python train.py --n_layer=20 --d_model=256 --n_head=4 --n_kv_head=2 --head_dim=64 --d_mlp=1024 --vocab_size=32768 --activation="swiglu" --norm="rmsnorm" --norm_place="pre" --norm_eps=1e-05 --positions="rope" --rope_base=10000.0 --rope_fraction=1.0 --qk_norm=true --attn_scale=0.125 --bias="none" --tie_embeddings=false --parallel_block=false --init="normal" --init_std_qkv=0.0372 --init_std_o=0.00589 --init_std_up=0.0372 --init_std_down=0.00294 --init_out_by_depth=true --optimizer="muon_variant" --lr=0.0106 --beta1=0.9 --weight_decay=0.011 --lr_head=0.0083 --warmup_steps=0 --schedule="wsd" --decay_fraction=0.604 --decay_shape="linear" --final_lr_fraction=0.02 --batch_tokens=65536 --seq_len=512 --doc_mask=true --train_tokens=624400000 --steps=9528 --dataset="wikipedia_en"
MLP neurons of a small language model. Each row is named by its layer, matrix (down: output weights) and neuron, and shows model dimensions 144-207. Each number is 200 + 20 x the weight over its row's rms, rounded and kept within 0 to 999. A neuron's up and down rows have the sign that makes its largest values positive.
A block is one neuron, or neurons of one layer that tend to fire together. After each block is what it responds to, as a language model described it from the Wikipedia text at the highest values.

L16.down58,193,179,229,202,199,230,210,216,216,199,252,154,229,191,204,176,195,205,184,236,231,195,173,213,201,241,214,209,176,218,239,179,209,218,185,229,196,190,165,218,194,213,213,210,178,203,193,233,233,182,211,162,201,181,186,214,176,228,201,203,190,225,204,211
L16.down84,192,189,187,175,208,204,208,213,205,219,223,239,191,203,209,174,189,200,219,216,169,188,167,222,200,200,191,227,208,196,201,212,251,210,191,228,191,190,195,210,243,227,216,196,204,204,180,215,191,193,190,184,154,239,214,233,203,230,188,203,211,208,231,164
L16.down149,171,216,230,150,194,183,214,197,177,207,178,176,181,215,203,206,206,198,201,186,209,191,171,197,209,212,186,235,218,174,184,223,236,214,211,223,190,224,218,219,203,161,200,200,186,214,246,171,161,214,203,194,203,222,159,202,197,225,177,218,173,215,184,223
L16.down166,201,215,225,186,241,225,205,199,179,197,219,238,209,178,210,209,209,228,179,201,196,205,182,201,214,199,201,192,207,190,173,188,206,204,251,183,218,183,202,189,194,226,207,193,241,195,188,179,161,237,159,215,183,198,200,236,244,178,178,215,183,214,178,178
L16.down275,188,208,190,178,188,191,207,201,228,194,231,189,219,230,210,183,208,211,184,213,221,177,193,231,211,187,189,201,174,180,201,214,206,195,217,228,200,156,218,211,183,207,253,156,164,174,208,192,193,188,197,252,214,142,240,209,217,198,186,249,205,174,184,184
L16.down504,192,199,220,212,171,221,223,210,206,207,205,194,227,234,217,207,200,186,198,196,222,162,217,160,206,178,213,195,209,219,214,180,191,206,218,214,171,187,204,179,209,183,198,189,173,191,171,149,192,198,195,208,193,198,186,198,207,205,208,190,196,165,224,188
L16.down797,173,205,208,199,214,211,210,181,201,195,183,210,214,202,184,195,222,193,194,209,218,200,208,235,159,234,205,183,214,183,206,196,166,206,225,186,182,173,183,185,193,221,187,222,220,163,196,200,223,189,218,161,157,182,194,204,179,195,228,175,213,204,193,211
L16.down867,192,198,259,153,180,203,188,176,204,188,220,215,202,193,204,191,201,224,197,180,186,217,184,203,212,222,190,205,228,200,227,168,206,201,239,193,188,179,217,242,173,191,159,213,209,221,229,199,180,207,201,188,188,213,183,198,171,206,212,178,201,222,227,220
Responds to: Date-introducing prepositions

L11.down254,174,203,223,211,214,229,187,201,188,179,220,188,175,207,196,215,170,201,242,229,222,188,187,210,185,189,185,216,214,182,210,212,183,186,175,157,202,196,201,229,210,189,184,222,230,210,169,210,192,178,191,186,214,196,252,200,206,198,189,182,190,182,182,206
L11.down380,194,261,204,219,206,206,194,183,220,199,210,203,198,192,218,209,207,190,217,211,170,190,214,196,187,190,197,192,180,195,219,187,223,190,218,214,194,246,226,196,178,218,189,245,219,181,202,192,231,203,210,159,213,220,162,240,224,176,206,206,185,189,194,185
L11.down524,174,192,176,186,179,215,221,201,189,192,230,200,179,209,203,201,212,204,224,153,205,180,186,217,166,185,178,200,196,167,200,205,225,236,206,247,235,188,232,162,194,207,181,216,202,208,188,209,199,176,186,197,193,210,195,168,211,189,217,189,207,213,222,208
L11.down526,204,221,172,196,214,181,213,178,188,207,191,215,189,174,195,218,214,203,195,225,182,219,162,199,204,203,196,175,180,177,210,207,189,187,188,245,181,165,205,153,202,225,200,188,220,203,172,195,226,212,201,226,180,188,250,185,209,170,205,198,192,210,203,195
L11.down622,218,225,226,185,213,198,198,169,196,237,230,180,174,202,209,196,180,198,226,173,213,231,205,193,197,227,185,194,205,204,201,253,210,193,181,238,220,237,203,204,230,203,210,192,197,220,210,238,177,175,203,221,197,188,206,227,207,210,222,186,181,226,213,230
L11.down719,190,219,202,228,183,199,163,212,229,195,238,160,172,239,211,241,167,218,165,195,195,239,215,218,177,219,198,226,190,187,218,182,218,216,185,217,207,207,182,187,200,204,210,209,208,193,224,225,167,208,215,228,183,191,203,231,180,240,168,208,179,220,206,212
L11.down754,209,185,229,203,208,197,185,188,161,172,204,205,184,179,204,245,185,195,166,181,218,219,202,229,178,206,178,194,184,212,200,162,196,210,215,188,202,217,191,200,231,170,200,215,177,218,174,203,215,207,173,188,176,214,167,183,198,171,218,217,202,203,207,210
L11.down931,198,215,192,217,207,186,176,213,183,186,208,149,183,195,215,222,216,208,222,189,214,227,162,198,204,180,220,177,201,232,197,202,247,179,206,193,178,220,182,248,195,162,217,212,224,196,182,168,199,200,187,213,223,167,193,226,229,211,189,196,211,214,185,195
Responds to: Date-introducing tokens

L16.down91,215,207,175,211,197,243,200,188,199,209,206,208,169,196,185,182,179,218,225,161,206,191,224,183,212,205,218,209,216,199,181,175,209,178,174,237,164,206,211,193,196,186,140,225,202,217,175,200,194,210,217,198,195,194,183,201,176,194,150,214,185,185,201,210
L16.down125,200,213,215,224,208,229,217,198,198,168,199,188,210,199,184,203,201,221,173,182,195,225,184,187,216,216,170,196,206,187,230,210,199,194,189,187,179,171,220,223,201,202,194,169,193,162,183,183,207,194,204,174,198,207,213,178,182,198,180,182,220,200,181,197
L16.down132,199,224,211,206,202,205,172,218,230,176,194,220,196,215,216,189,188,201,219,196,187,225,205,213,237,236,193,197,175,199,221,168,216,198,204,196,190,195,212,169,229,153,199,194,154,232,189,218,212,199,207,180,223,207,185,186,215,202,197,208,185,192,236,189
L16.down347,204,197,214,193,210,191,203,199,207,180,206,223,186,195,171,212,223,202,218,205,186,186,189,145,201,167,182,180,209,182,187,188,214,201,188,213,215,200,211,185,168,182,242,209,199,155,233,232,219,216,170,205,214,208,177,180,206,203,180,214,226,176,182,216
L16.down463,213,212,188,209,187,228,227,190,228,207,180,201,215,211,197,203,219,230,179,204,213,201,190,182,166,187,239,175,218,192,212,192,167,178,208,154,184,210,199,209,186,195,183,215,227,179,198,177,214,223,186,236,223,168,197,203,240,175,213,196,205,219,181,194
L16.down621,218,178,244,193,185,191,205,200,196,189,204,192,185,167,175,184,190,178,209,146,205,176,197,215,219,219,232,236,199,196,223,198,190,198,203,202,153,200,203,198,187,194,199,211,202,273,196,205,197,193,215,193,201,190,192,221,191,211,184,179,230,222,202,200
L16.down885,209,194,210,192,210,223,171,210,188,175,165,213,212,223,200,201,193,206,208,222,173,191,205,205,184,172,215,191,230,204,215,243,168,195,180,205,203,200,154,229,212,177,181,202,229,223,196,188,199,204,167,215,189,210,206,201,205,200,183,190,193,197,187,207
L16.down977,234,211,210,196,193,175,194,213,197,228,185,227,209,168,187,215,198,211,213,201,221,186,179,209,208,217,192,190,193,178,194,218,202,194,182,151,231,169,225,197,207,200,173,222,207,195,212,219,213,252,235,189,203,194,223,233,198,183,203,195,214,159,239,208
Responds to: Title-slot delimiters in lists

L6.down196,208,201,195,209,210,209,206,175,207,207,198,184,222,179,199,196,194,195,209,197,156,185,215,195,229,213,198,177,182,193,190,222,212,187,207,189,205,184,176,216,194,202,167,208,191,205,163,209,215,190,206,207,207,247,187,182,216,188,174,218,194,167,179,202
Responds to: Table column separators